config.yaml
n_layer: 13
d_model: 192
n_head: 3
n_kv_head: 3
head_dim: 64
d_mlp: 512
activation: "swiglu"
positions: "rope"
rope_fraction: 1.0
qk_norm: false
decay_fraction: 0.833
final_lr_fraction: 0.0
seq_len: 512
steps: 10495
MLP neurons of a small language model. Each row is named by its layer, matrix (gate and up: input weights) and neuron, and shows model dimensions 0-191. Each number is 128 + 32 x the weight over its row's rms, rounded and kept within 0 to 255. Numbers have three digits each. A neuron's up and down rows have the sign that makes its largest values positive.
Before each neuron's rows, "fires on" lists the tokens most often at its 100 highest values on Wikipedia text that the model never trained on; "fires after" lists the tokens most often just before its 100 highest values on Wikipedia text that the model never trained on.

fires on: "ale", "t", "b", ".", "el", "ill"
fires after: "d", "er", "ber", " Dr", "c", "r"
L3.gate182:139123182081110056077133149136097094087104146133152134087154155054116120152170086105123063090145167151119116147072125124124123113165170131133108074110156130155099158115106055160134156144101087157104140136162198152124109194136105104109155155095132150086133120080128127153189109124147167124070113126143102091104060151139194115160147105148102072158107148151154153090159173068104119143144096138085104091152073094141124147172109124136111096119169096068145130133169227167088161165150140128141056098127130174136165118147104135123150188134134149134162208147152094078115102114131115155
L3.up182:098110161114149095135129183135130079144067096141144142083144157141094141128177121163135105074153177143110097152105112134173212124096103168110143132126176155102088179098087125204115117103126133096152163137171181078094159144160146067153146077097162134097144118080122152112131147161082166145134042168139146172088115168153153096087129165044122121144126125110060077129150115069153058140135108115153103143129102155136185079134142104095090147121100098122136129117096162148139189168121143115117053124170144136158141119105122140197116112107149117125141144132071107103044167150096152166

fires on: ".", "B", "/"
fires after: " No", " B", " Dr", "s", " f", " A"
L6.gate359:093168097111115184135102106075183163164164097213144037129067106139116164178135106160137089154081122093074118149125132168112154174160145112171088127177101120122139133175103195104165127080140131102077123159066079090163098092120124119146121102162113103121106135119141169138124184115088129154064188160125115172135141162121086133127112062115108092121159089153183160083098160128136151175129073151141110127122113123140157127141151077143141091112096093119094159139112167126137153097081165146187108147074149194143138157067118145162111087175115158105125080146150149098136134087144178097
L6.up359:123102139091069087165142141061156113202102116153131087135132097133100130171136099174086119071079139105121137119156126155136153077196153109216065063086065170135138112103077116118137150071142104095148126130118116115187109132135107122089147125132176122137160160134114165090142130083125149085144109127163135146139145147119116139137155111147146206127170170118119206126085147124091070136104114122146138148084133133166061112090188119082124156139127117130170201136141132135164090104078218117113110162124151179100143134148128116138072106141163144130106131118138113148090095101038185105

fires on: "ir", "ol", "e", "un", "ach", "os"
fires after: " B", " v", "v", " b", " j", "pl"
L4.gate46:132157136064116101084142157110141176146102106117075162144085057086109084152088142142135130051104142155092154125147078162105155106115205121081072148131033115145115174120087144108151119151082124115128118180143175119116126134175160183124103155144125194125157154108138134172165151109177148165124076133101123096144147161219118168136084104192112115111079101110157121079144102154054066104099155142154061103154179117093131180136152088147120112144119176117100082075102132090115167149138162114127154117142108175174141160119171133145151117165139116146107156104103167088134107151142146140
L4.up46:101126019180129105090155124124102116150107117155129085168094117116170122091123125125076198142126169119107124141130135119131177149133093090120151173139075130095140130113155140127121192169167099152116075127098086114070092117155114209150159073107153137083090094110136135116125143071141138186124097111120173145126112171151167101102146156068117188103143157139125156119189148126099148098076084098116120129116113132091108109057141122091137116167204109181153091133158212113176128134145117116163131119153138174086122096130112160134144150077128155107072072135088126166197182091088152156

fires on: "um", "ext", "ine", "ain", "est", "ort"
fires after: " s", " n", " e", " j", " S", " N"
L3.gate3:180167155141155177123151155094178055107114118116019166164149104129145120123133203166100139134146132123142102106103098071097091170130117149136114103134094077154119097157163147075095104189119172158113078134149056108139170153088083085130116132092132073112035085105117098161149102046145202133162164125091142135132154114131118162161112146138165128086130143140130117114081168174166100097178133129135097121157137076137143136166122170151096150117134132075136137191142113108136123105120105121108112123142119193165091167092131124120132110174146103153108157161147119114052106185160180119
L3.up3:145117099162117147143081147079066085033095115096069141091121141183156112148112122148126162141162131171108151136154130127095119168172059139172143104151164090138124145086164142078109073171163148098132175173201111080144177156127095147164161098116156108097095112146147135160100127103097105085151163099100147137113129153103110144148130139160151146027076097115123096067119111143134209166113091174110055106136186087157146159176140140135131138136114097109108117127168144107081131161113143060143122168151168161132144166131069111128140129156162099101126142136124114082126051176090142119

fires on: "on", "ons", "an", "ach", "p", "al"
fires after: "C", "om", " resp", " comm", "M", " comp"
L3.gate112:060118084081106107083120105170075100113147109114102135147070101056115132119122216108095161108068133169163151124160129113173174095108126155145161184145110110102118143104133091125121110187131120155131155118094088130138123126099164103132122115099142079160218148094163137117128138133105154142080079118200189148139174055170147168165110077150136106125118130097100138123171130156123080138154110139103142157175167097128197116143141166114117080147123145122157104108174164138201106154132078108132107141139088095120098129150098171140100181143057074101161162211112163141168091137142112133
L3.up112:064107140116086086165111137131096085155160110163133109085108147053128162113132101077117181119106149146169151135096120143173156116117114146198122158114135168123120108095146114100112091100082128130141099119073146178080127168134153110105148122074133070147192158104112180177119197128132117121080084111205176144132126057117102129152157113111157128162082084090182122102153157139141090207160112170075161113131157127140116155084162156145146080108177157080106143126124191150210106125139130148105076097150091129111081142102138118123141164154114149069146138200122113144189100109160103112

fires on: "b", "oy", "ab", "ad", "l"
fires after: " r", " h", "pl", "ill", "or", " ro"
L6.gate395:104123124128117115116076144177076120100113130101103138126132048127122164167115120129141165121183174091190127133103122116112126118116052117082170134145134063099160112181137177153137124129107169139123092149129128120119107091087151112108138130195148175042165165122144129129122145135209129167161095093145135067149131165215132080130106097142141057130107087128110137136151048142130086133100147165093103113097131185126161133146110113153138150092142157133170164073111192091112170160093170116131106116113140105210110178143112099198086101099129102154109140101053135141091163116084095127
L6.up395:146092157101102141135104154104125135052134138207116094077152134122115112128121132119149169136174169216136152170159121101159110099096125152112172091171091075143130169197098120053100133102089131099171094119114121150153116099135132133104137145144105124105136121110083127147108114085140110112125092168120135153168159068179173183125116066103108097110132142158132143165127080127171146147153133163180141127150116125118189120189191082189200079089113128110196149164098137103094152111059093073131129067150100121119149125163110057088159090127087138128083157109112150168114093150102181137

fires on: "qu", "ec", "s", "g", "ol"
fires after: "i", " e", " is", "se"
L7.gate16:117142133198142107078116167142147103139154178108113153114082080182064105059090163147109120149100127150091157136120119105079161098131121106126069159058084099103147167113159105122087168155089182135033125139132141171100163099145159104125142129136136096132150139127122112143136164150129194122105126123169153072180171121106122129094098161128164098160104135083107129144154167170178152117163142086133215156102146089164082121071144124091100124111156195147137128127141119124161192145138096106094095148166073076160127099108097159175136140163090151061082128062134122102124139168176141089
L7.up16:099154087071144101128185126138181163194088178184148116154147110142192119099115151078106128105119198127144125159126161145121142119127133111142176116190088115102045138188183066133109126136137145122145112077085130152015146085100110131135162120137139138145079116095215129144104145123105133145178143078075136154111141145111164066108084117092115109094093151125105141131104159122125160173197052102138163077084178179145112142095112145157115112132114138096104095124127131111101148110080094166149084120147082129166086105135139156126113092150163149161116178129139096083111136138160151095

fires on: "ate", ".", "b", "ates", "ed"
fires after: " D", " Dr", "er", " d", "ordin", "ad"
L3.gate294:165147116110116136155077102123111148102129111121107083152138116059112081088100173185129133075091143116111141175106130214093154174137122104156148080109098091134143166143148128154165099107087120173130158141191140165136161161134134131129104099089147108151092111128155160101133146069181133110117111064136075150133092131214108129097064180123133160191173171144146122149169131087093110161161120160131115182155129099146107108066140139102134075111091132136124159031121179157131112122105179109164094115182141191119131130171146162179050113098093180153141132108160097103124082079130133114
L3.up294:119104192086094145136109143145160164114122049176183149073125089095180159131137081107174139103118180094128133100114097091118165127126150142120154082128072081080144135126147123093177124066197095162133137130174206085105099130145129113113135057119121132114112155107122114121189092090139101071135122177116169090153158156118102127102103168121090095138117167134173175102164130095103080098100124101075141130142123074159072173107089154113143061125074167152144136125116149143112128114101156098144146115183152133201144102105138144204088146108193180155118173104163092143131160154102147139

fires on: "en", "ay", "er", "ent"
fires after: " H", " L", " K", " J", " D"
L4.gate330:100113156128117113121107119081120129143101112074114162101117154080093118154131140085169089172109108115151111123108160111102139180115127055197159091147105061153150129123179162121143139132123235112146082131148152123184130160157172108129086132158116178142160121152148167088133173198095082140188113088145115156139140137121147054124149160121106132098157141081160059147172111125140122098127090145153150093116167070152067170094123119168158185118154107070179131113132117168139147108078106143126098149060123138095136170073068058126115170164107168130127134143145135125055139113153084148
L4.up330:136149237100160184103130156178165159172144126137113090103118104139108131127114104132186152132127149085138116093100107075121148177161118078085125099087090152141164140116038160152069194128094168173143122145133149104185134106150139112051116089109142127093165116084093123117127156123164115191158174179093117094097174070112106058117182100113124140134091091170166128141126140156127166162154149119107155127168080100069124126134136130173137163143152144107115177153162099091108082110141159155081133114133118137059102173107191110112155146113130131102151123139049128161145152189147106125

fires on: "un", "or", "ing", "ed", "er", "ab"
fires after: " G", "h", " g", " s"
L2.gate272:117131159129106093160105177108084094077149180152159091113142127109143139174128174213144157062165093189126140150148090177076106137204071104162126118178134142039120199126117112140152123126136113135109133137138159106123156122170056116113118090084112176181104128173123119077150115165108108144152179088120135090132121161165081118097141094135132088117151140211078150149095115145141151153164166137133093094115148123179094129157164135182182121138158147140063114136080058141115069192144124090098109112095113087135123130066114133095117157120123129095143161083149169163141117120106152112
L2.up272:108090213115136133206150140101104063120236104169135108116147140157117098148124121124117105069173059132136123128132095110110063116096082148085117150185109152133132184128152083132096122149211170173161095091183160087168155091081097173115107115149166059147074171163139169111105133072118169130106141202136129165090118090137121105089149090111097115128111120186155097160106123150126098161112157158124114101128083133182099142170113145165123164144164163141072150118196152130117098151160183158139155113144078103111096130094131106110127099125129112091130107111126131133093148108154117090

fires on: " be", " were", "ome", "ained", " being"
fires after: " to", " rem", " bec", " who", "ett"
L3.gate125:107160086144103101219098150153087163136154067113178078099156140117171128123197134161077097124120116192135105147149129122098127116105078121122152073099143133111085111124096175111094162169111116096182129137142137130140098156100165173103072078134088134096119088119156118104078165113156102160097144152147139123114151131172192179118135124149193174123153125101163097130126123141090099134105140151138152078193093125126109160111121135155107161165094125059153125120106135165137084183061113058125106158198173102144143080090072170086151111126132179103066146130192085131115107167088150115
L3.up125:091137126142129114146062153121076146126125085142185147159118096172159149164146095169160117157121168134161073148180102096095191137092065147082092069125133132118114121128093145121114141137094109118129130196128099194181194107156125157120115055188159075126127093125133141118087115123141137084111127158088121080148134091161169163135127089126153184098199097109177123108146170174125103130071176130074168109192132128111105109131165163079114098135144159064137139131085161148137100113165145124085093136154138167172155022070094126078136149173150136137104093118136122146128112145120088144

fires on: "u", "en", "ri", "ra", "o"
fires after: " p", " P", " S", "l", " man", "fl"
L4.gate388:101140149131102135151062115103135084152114144116124121078083104168189175209129129107155121130181110104116097059162117109109128069109186105104108072145094116126167113160097140100150162115122142102157189127162176151159108167190115173162086115110091076125091195180151100120147156140101096119053163103118142089142190099172130178152088167117078162192146129157159095127094136081140108123116160134125126139148098157118132161072066168091117148141163133141123160061137101122143108137094116159116145107115106056115096087141134122134130128144147131193206087135098135123171169067140122144
L4.up388:114098142175085117195114145158154193116131161148100098114110139141110138089161174125141163106171129154127126112137023093128102024204082140163143076163120117131127123095070148100101117160120152119124133148068124151113147185115118167129135081165069155157174203118125121122109135169151090120105111173123172105103100119173139071134132114182146091154126104108143055150148148129133090149129108164147091149088123133110155150146112147098079088167125156142079091119156102206164098141183068106155122115091087122113154131158074127124075120194142124140150115093147195137125150087118137155

fires on: "it", "ur", "er", "en", "ac"
fires after: " H", " P", " B", " F", " M", "f"
L10.gate20:074075127132152170122097173181143129100137175129171090120084077053147138138173082135112102113126187123150125105164162075090138146080135147206131160155142126144163124101149114165117120111064127146128168130153125140206098106142155127083149139162123158158166137129153175110158125158113102157095139130133190163203170126068097103150104135109170133101102125144093119086191119101162171128133149167145112165115160065092069137126150168100108113129156140116090113130135111122105199116131187116098134130140148148095112102127104090131106136135064084097107027068106177090067146119158145173
L10.up20:141145239170113134116135188092180081184171134085100108063133114124180145128142090085121118115153146151172084113139172168086174183109175119123131131127087149104113097135148133101124184150119134126118097149099135117131107118145137166089157106141156164084070057130134147165084173123120091103124128147122226113127133126154137129125095045166084205123195080096132119167115123191167145082057129103111085135153107128081131135173157118167176181121114134152133119100093096132127137118122069134134107164094061135156113125136132090126093135113150084094142086164104105127164109146141104128

fires on: "er", "um", "ind", "rom", "ad", "ab"
fires after: " S", " s", " J", " G", " K"
L2.gate93:167117089130188116160085161169128193114151132128134073050146094148146162144122131171109144158147126149099124130092193081094087130138108111189129066144140107122104119129127140149117138197142148127083147145089144114084125087144118119082110125129126139052131122155192153087130127105107151172129122123128172102073143131180108137101144145108114128106163119107163118150132083143099080095166113123078100120144103174199170134191164130094192111127164107031105173104166116152143083144132174150138140105126142084123122107130131208058149192142100182083134156114108159062091076153145107094
L2.up93:153059121111146077128128095086141180106157157164134075075133103147123092142153116146120224125125081117126103090112136101126031223144141174142099097136127155136145159104102130167172135175118104160074153118137158080125112163145112102117100165095105083076100119170118185096123156139088150150142181158100104110166131157147102173131130133091088129131091088145199097139147121126137114132135124128118126145084119209098151119196196134147087172130165094140112184084171130094103090124091166172141072127105124119139128093104141162107159156160117186129123190080101118108068105115096117140

fires on: "l", "her", "v", "le", "z"
fires after: " C", " S", "s", " V", "C", " Mar"
L4.gate275:141122128126179186160126118137130099137112117120133154165103109118141146100172116142121101135123191158147108149138130094065107157163109089153154113149116077230165124142073178081121207131127124106150142102119130152130133136102141102144088096147136139116206102127194177108064112125119111115079171089130195125108125093150096125124123123180117083155075145116102180163192177164100132088113085177133075171092157179135133171170144123092079189099129120099128103110109169191042150140096129111119155111151089121098114209102122096145154123098091109097126150128103061104148082159132114124
L4.up275:068189076084129141100130152171102119163088099125109137124087085091150130121099137092122150118100115201115135148066162095052154101124187123147161124115089123155121152148142163192076130074148177069106131154148137117120069149173204154176160122175154105138198167101130076148112136080127141124142118137137118167135179123149175175119140078117141140158136127115099172126082115102101084171073097115126129157154128086175081132122150140082097076082177064128157100099148143093158103128081090103160140112108082090132132154133136149118110194112157143147105191136116122191139071123151133105

fires on: "ound", "ex", "um", "op", "ing", "o"
fires after: " S", " s", " re", " sc", "an", "S"
L2.gate509:141127076115134153085118089112110080125169174164156184167151107134113128173172106096143144086151057125085108151142119098151171111180170114136117155150133118126067089102108120132069141117163135117159135106111139117051141114166110120184135110195096153182208150146064145133126118130164134176138170071088160126105112123133102151130113167154092146040141126146132109135167071148137146087195181176109087180114165128157114100169117123186100134129132080141116085093088076119105137116126198124086124107084146142086136156065080153116149104165133090172085086126124159122150153085154118161
L2.up509:165097106107097118101141107158096175098154103181095112163148049154072143182132139130169106140110159125191107159145069156126133081141126071161087151190103086184129119175138074128116117123174083119135164137117128131091159100128146088115103119182088172140170195170148108124094134089173137157126159106158094099093120162097163141132136135140104182090182112156105186169170085154163096117157132142122104096089153110097115136134200069150154138117123104108098049140141099177147122133091176131100182123086160145115123071118084169107122106127140134136113115074120178085134193113173176098

fires on: "==", "===", "ain"
fires after: ".\n\n", "ert", "\n\n", " |\n\n"
L2.gate336:129055123176110113157122157171119068118126136156123125154108050180080063191130099155074150175109126184128088185130138128118134136154105125036132140133117118147109123099149106171161194158098150104213097113125108145161132113125169198102078151134185170111091102110192129180101164153131165114088110125198127134105111138101138075116135142095129092162115166161109157103154137149083128120107122104138191120149099168108147121163139157118133103079147181093114108099138139147141106158120114101115089081156132066088118125118166132133154161135093182196107117133121109086132041149154111157
L2.up336:094138110105114129146133224138066154121119111121112102177185150080161126132123124027118086090153125155102105097158096107142153100134156132120153128128109215154104136150157148096139117139167107157122112126178103169113106136179181173097110136109123139118144085139177115125148156181148139135100147109120128103054109163105201127161122140156171129164142142168164126153111092155055117164122170059199028124104143105160157122126120167106068133080124111083131150127156102093102068174195060113114129108116100124159111153100081065152152125138140100148105143138142136108119106084145084120

fires on: "en", "hen"
fires after: " r", " p", " P", " H", " R", "i"
L2.gate356:121046125154097124122087121082153131119158197096111136137116100077126075173124147151142147088110135138093097101074129102102085092196154106123116151180140163172146053072129096128103123164125122164140207100131098132144132082082131149139089163165077098137144136140091146099133127117109117112118144111125123076147073148163140132132191166144101139129093170053164127127113160121158134140144137146151090196075114174107164206125059198139141129109134133119169200173111085141144164119164122120135130139129112178110081185103113104156154131183151175099108046158121153114085148089134128151
L2.up356:105145137150083100102147087126149106117157209095082129109081097110133102157113119217106116068104150111098104192094151178116106085156172146137124117153119126155150101075129149122143185139119098152109133109115125123088115143151068121121102177174081137168158116129118162115155095140085157093098148167180086118110106188176134147096142131160090143098155142098092147148143136120120140108122102146111117220072106094063140168113150194092137108148117165131221118123154063188173144099100161138141181114129115157133092162080132079165113122152149147165117081103112071117092190074126110165

fires on: "M", "N", "m", "R"
fires after: " \"", "-", "==", " (", "===", ".\n\n"
L3.gate199:131130141136103094084143108126148092158138119129066087170118123121123113185108134102143152129141136110091088087116134069169174103154119093090131111138106161095138119138152159095128130125139132101115112168148130126165092136136107149158048181048166199086100123096094097185124189076158222131088135111178175114126122126166099114143099164210093119113115147183122094079148115113121113107077097185120133155147128085093101133157175113053175155095147109146173109148070062138102165172165143170080062146108136144162127137121111137116121120063140158151160123164150135135140076184117140087
L3.up199:122116102114099047083128137117153176165124130136160089143131155147080126130123152120132133141142201110115051096143158150132130114083106128104105139131124108112175127107188077165091172112166135117097136168066130069176098136097131147115062122081153130120122095166110087164102140131102178140119141127209117119149053083123120123095091091175145143105167177154138158116153138103089147125149183146151118121064192088073126118144185140084173117104137140154123111157080136153147177075116122118149063160156152102141138071185103106106114088113154154210142126164146153071188080142136100159

fires on: " place", "ell", "old", "v"
fires after: " re", " B", " h", " first", "th", " second"
L2.gate162:130063095173177154066138066141107145141103142166176114136136131087110135149125129102090099148127092111081141086101087123155101152136097154106116105076086144131080107127066151144160137144126154094111135142115151162098138157149166138128176179157129162158212132133182155155204100160139099166110111132166101095126129142198118154138092105132143077182204165093094165114136164174182143149174113103106123142093196167089123104097178082112146117157139136060165105063105107104164117136091111151100079156172116108122138122106122074074106069161089142083132125152086159148170097125116175134
L2.up162:136119140138150101089131089103182107128119104188172130136105105097149073127137178172088090066133114068116125142078103127116175166085063120136147107091107124128160179114144104177097074184152120181155176162093108104142034113144108142085113156147168138128159190167100078065147134104118122153127162123093138170116121131114151169155129167122065133090196132136089142131164219139126097112166115085122101061097151120143132122115077149130121130060082146117145096169134219162157095165159160130116132158124121117128165128118111167113105185121146102082197113134101129117138116156140140161

fires on: "ill", "very", "ent", "ained", "ome", "f"
fires after: " rem", " st", " ", " w", " bec", " dif"
L4.gate461:107078220122107142145118135144143139133210095099158137088123118028113132098160136147124179147155109135063122076168191082114125128125143152187137082140092127131125161139122136078167159180079133136105100173158127148063140086093125140107115137145074115134083137122126130112099115185110126113148134161169128121104167077151127138090160126102168172159134109125096113179091081127124156106107173102134151112059115138124090128103112222111144170091074131063117153064128161175135158117126153101116155131186122087158195180096128122117125129088070178127112166158156100137171132155136095128
L4.up461:148081115105099116194126135128129194150154078107177074192138176067118153183167095165139177117092154146055060143194142129128125090121130129133147104139121149121127108121135145123129199121101159113120092180122121156104165133135126195069128153087051080123150101114128127190150120165152150064132147165150162074093134104166076133110124124101127189195145087130095142152139078122167073119054146109121102135161126175133078067120119189126153151108072107105137193103116176152146161086129155169146134171138125124138123132113118119124104119123101118107124150075106114137111109169101124188

fires on: "19", "20", " high", " dr", "R"
fires after: " ", " the", " (", "ial", " P"
L7.gate437:138095132084162133103152163082204131180128155141114120138184083055106122178152133152070143140154148146174089111133130071131146079138153182151142101052125099122139172134135129120155062147132181102134125157114127131075106103136025109095099138148132162101160113080122184124137167127178114166139129180113138158100110160130123112101121146160125207082155024114048132075118115109094137083099120135126090168132141111158143142199166125204163129148133128109158087150135126106123099103119100123173135125129146101170132105126076103152097143132132104169168155089136134204129114152099116115
L7.up437:135127134075123167118154132190107161145140111110086116087131110100108114087158153132131116096201119103118136175191116123156118131141112094092099079082145057128143190123146127117104087075153078119117138189175182107200131079146134170153136146056114152103050140111118109089198162104099119151139087123161090137128136168109137171140184110114159117162103115103176121072144152101098098073119185120172107114126127117128101103142068092097126141138129154135125075122177095118152135159170183106122173102195068177148089127148150118126129137117116213169127144086154083160139153074120130091

fires on: "p", ":", "c", "q", "l", "ps"
fires after: " s", "t", "S", "ps", "es", " sp"
L6.gate410:064166139098120107134116143121131101108129158130139169144192112114139106092129143118106128165077198126172115127137111142095145109105089101144160073115125113168148097087092096090125118144096123142146092201138143111121141140125166093122106143176107127121168163118054159213177090152135197156128123084138157120116120131135153143186135088113157142070148120172119074180094100181145138190125062099149115177128162077167112080157114098157101193119110199122078101093132110128165148143128123162102127055181171048100118107173130103108100155138092126154163084137139134123136155163150105047
L6.up410:099135097128103125133132146175098118110120113164123117104056164164110109169175140042149099136164137176142156108147080158116135085108085109198070128110127128111075132121123149100141124136110106079126155165138172190096117183170159117150152136195150140115196133179125095172137125125159126127146141093088169086113135172118059150120136097140087127063180152045114139119103198162099087164152135075134077108086102136146180131095112180143113133105140123158137110181064105169154099086112138125134160143137115121101175088103157112144131140079136122114169112117080181103160095101097133040

fires on: "at", "il", "very", " each", "ne", "ext"
fires after: " e", " S", " n", " m", " N", " O"
L6.gate87:155109094158115129110124141168178133101112148114131201080087072086161109107110143118154094156122193205118167072061129107095095064128142132078142147098159127145112190109074106123107124124086126106145171110179111136096144045125158104129125157170141163161157159108148187106100143113133136200138092157088141180114132114116155111212127156148102157141108160089076154113181099134076150107100128131125087156087147174130147196048166177117132150135124163142105107195094094143045124107113154125134126125178104088107153073137133138112149115129149123134145127120194152128089156156107123127
L6.up87:096119138143166121048143153141092137100143143120111186144148156145168123115098129130121085130192154152177092130177142132132141089096104138089104109218110113122152053093126087129102097102123115077122086142143110168113232138084144114111138093136087157123149183114159085127128135116086086082111148114151089088123169114128109095082109116101108069171140170104133095152157180156131173093168153159120133108140130179142084114159153098131090173151144141091130150192136124106132119173141114141088160140099148043131148218153109161121148117135143078165043097180113095176135137147157104182

fires on: "==", "an", "\n\n", "====", "n"
fires after: " |\n\n", ".\n\n", "\n\n", " T", "iet"
L3.gate358:165138093142089082149135134117051120187219154093125135184077081136124185184114121161137134169106136075125104130168070148163110098123096151170155145130120128138147092142088122148151197137087090161110091155089128165109113144146172141097108213119127123106089126093196065081099117106120124171103124096110197114066153121102152139121092088134147102075175140172139145126146142120104122172171147139117090114076139173134138158200143066148129141168136121140108129163154119130102135144166094145131163163115130133156108133113083087120156087108122108163136070109085146073130158108088073195
L3.up358:133162143089101137126136137148065054134143095101130132134131141161110199190133068153130137088115123135117142107095118155126088128204092119173124178135124059123127111057065155136118137112083129192124136105075114091158121146111166107124127111193114126173134127151121125090120175135194083144164167149103114107110093179137112054108138126173146201159153139123079103156069168068089120089109174117157122125055109161132160059152083130152153112117170126108169136149089078127136151158131116158119119111139120108072175089117111076117156162191161162142143123146123121128150165080077153169

fires on: "19", "18", "20", "17", " "
fires after: " ", " ("
L10.gate495:088160168138118091113108132200134122126130174071093064095161115101168166127165126156118132138119150078129124138161109193123151135120102162138164107056122111124105121123141080111149084130164105188140100130134104072130134153105108161162119091044132117119075155073130126138136100122136123193108105057110180205103158077157157123135075162045154150106131097162097161157150161192049181129113106108132163109176151128164133130093154156109167104124151153107128108137117081118156098127108101130178185155168083083078141073137077150134069136141160127151113137120103126130113131208110140119
L10.up495:143221130158092132135112135142108165082141168104130139108165099060187136160194091095165136113124111161140103092126133183149168098018134182083155149118144093108111127114122172113156100121127084131129076158174107126113146142148162102125106114099086110113110143106149163189148171087127087169124051072189120108150151115115130134108163169129166107100099153142144120155225209111140201090158109156125153100153080116098121113084124100100136106149189096118116112164109085122099074147073111108115133120129121153090105119133141186147120143104156189135089093087142158155126110126117096144

fires on: "A", "a"
fires after: ".\n\n", "==", "==\n", " ==\n", " \"", "\n\n"
L4.gate343:135149180147174126187111145123198176099083152171101077138175130192106148129128104156092146184108162084107095115131108084146121137192089125139124104185102118068151140115105124116141124125123140131148165128154100104084155193101134177104136111084154131128147112120142112132152098135147200136142190132049117092106119107155176143158092132166052123128073169150139083087171148176103099094096134093168150100097133125120167143100152120137115173066116101092087170099089145129113176097147113097178138096139185047116157113100127154047149141114138149120083102108144174154112098111075092173
L4.up343:114140058123196092118084136150126165132134176117125112166161132105088121093132166146091169166134139103155116104117127050131211077162116098132046138214145174179177171084119184129114170090108142135100121140096126109077153102153156136130133124153183158135130134159147090114130098178148127157142186065109157103128095119144136085136084094180072136119147159128143098072127143137111124044102112146154118146102169169078079139182190105127136075161120120146085094182130164084099185131122100046133154115121132134116137084124110165115134143163142190130128093101100129150104125119111126128

fires on: "op", "inal", "ield", "ital", "ok"
fires after: " T", " F", "ig", "erm", "el", " f"
L3.gate188:100153125127094141057104106128109133092108131174121137147130120164149163098151153106131151146136220107134135106193055080144119102112136123086086169117106199154125117065186053079181153103135136141093106143220076150144160150131155024138151139162158162110112142168140176114071151140148146158163128088114105150081139112147155097109136149166088126104126103127130104124134103150082131150065101161145094134126132126103136152105106142157160146074083067106113156192129131119141088168120160146140115041167156124144124107134123073142161125169077164127131122136143110182115134067124071146
L3.up188:182096144126108051080125094158083097098149087194136167118124098148103160132160148154111129146114192074186124158144112076097174150155120096084096166126123117151162136114174084099124172089120084127087078149163069097186118164106133066098138145195158151150138144199165163088072130112093145174135169110095108135094139119136130080154132182149088115123120118118179138132069065110056132124142118168160142114123144161079108170165077122164137167098128101138141143164155161144140072158128135089159088048145129139145137116114147112151159135160125165192115128179116156129127109095134072139

fires on: "qu", "ording", "ic", "l"
fires after: " e", "cc", " acc", "se", " v"
L10.gate235:166158130164112086095141145111153071136215133174154136098141122143202097048096145143073133123143096169152163154120196130150098169093188150128122136089191115169112093123117114122135209116091151155136108116123127105132177049155145143112145123140128130157092106117223082126137107127149169141063163101162182089143102127135090120085086163066136142147110151153141143108111140105121124087172134117084159130073168123158080133132104092147106139100061100101161136128149144095084128185120076075176110126141101084193095162126112160145156089128129167133165084141144121138111125104155106081
L10.up235:122103168161130167135199146120086144140116113099075152141092129099220133139096146131098115090149132124124137144158122075130089149109179037135141106132022132172184142131170113138108072091123166127117149056166130112118160182147119096119160131145157140127110166144107119111189076167162136159129114122131189121146134114150163136180115189085181090135108121099159156154124164094067073160165086092197115116077178116091115079106110138163079192131139129130195076130130166174089087121085123122098124129151117103123086126130159107082088160125129131137109157124141108099126091140156089121